python train.py --n_kv_head=4 --head_dim=128 --d_mlp=2048 --bias="all" --batch_tokens=65536
MLP neurons of a small language model. Each row is named by its layer, matrix (up: input weights) and neuron, and shows model dimensions 112-207. Each number is 500 + 40 x the weight over its row's rms, rounded and kept within 0 to 999. Numbers have three digits each.
Before each neuron's rows, "fires in" lists the words (lower case) most often at its 100 highest values on Wikipedia text that the model never trained on.

fires in: "two", "family", "most", "some"
L3.up1223:492528514539459534554529498485537450515499445476496603524443510508526506467478446540557445550559570526488549526470495510504505490502473461485576495497432499520513533489589546488460471532573479466453522478504567536475488565424488550562492465510486503518561486391491523519488521470449452492

fires in: "most", "in", "among", "within", "some", "for"
L4.up1450:474477496501515555534569471519529519472528452525517523503487514569482504448540499526511485449503568434501546489439560541571585472513501487500521494457503495515447490496520472587495451561517475462535441508543490521477518512409459501459519495417453471484519479512475502484557554483412450578

fires in: "de", "tempera", "der", "di"
L4.up1672:472496519484443427463551482472440467437527517454440580494464464536525544432500486483522497419495481432539517499465509450475514544523542596466534581496521521462533543507470535512539443479487476478416458420532474490505514526494462490540542513438549398491483552456468517498476457508507552561

fires in: "member", "part", "place", "location", "independent"
L4.up714:483521472533488350496571506523507544515547458501546534542503549546552545512477459511499498534518526488507509522413555515475469485505522469464518481490437544504500587517560441528486459539449522539401503480475513504542513505517439556464479482537498439476535492479566517460537454539401440447

fires in: "for", "from", "by", "artists"
L3.up1456:474554553442528502569509565498431502450474485484568499529567487495541565491503488460511507587541474395487465515570556500465494406438473519468598555419530530491463532487480444462546485542488485489468489451514488466519464515446501463542393462484522507474472480411494566499553546519488445539

fires in: "born", "son", "life", "father", "written"
L4.up847:452526521447442494535551528432492462416544485509449580600464525503486452580507489514580515505517449493488468513504537502530481457536498499513560553483507501473414543413481509475500477554480436523455518483519539507515465537510432461409430439557569472470492499495488496515510426530448500557

fires in: "season", "title", "championship", "position", "track", "round"
L4.up722:515492554474450405505533502436425513500477507484467553496490520566502498500508502454546557562520532510456533508521467443475426461583503568459491565506443518541499460423495472483479522527440546492432516466486504529512525530544491529471503519513474374507454501474483511424515507559444483523

fires in: "american", "world", "chinese", "other", "japanese", "two"
L4.up572:517473527473474447515510534512450464494568461532480476536555539561518512477494527485478443480490445447506450500484439570527435509530565530484515496486533507508509479523512389510536477516491521517428486509513491446485513517499493491469497499436521526466497487510510476522600515505456489485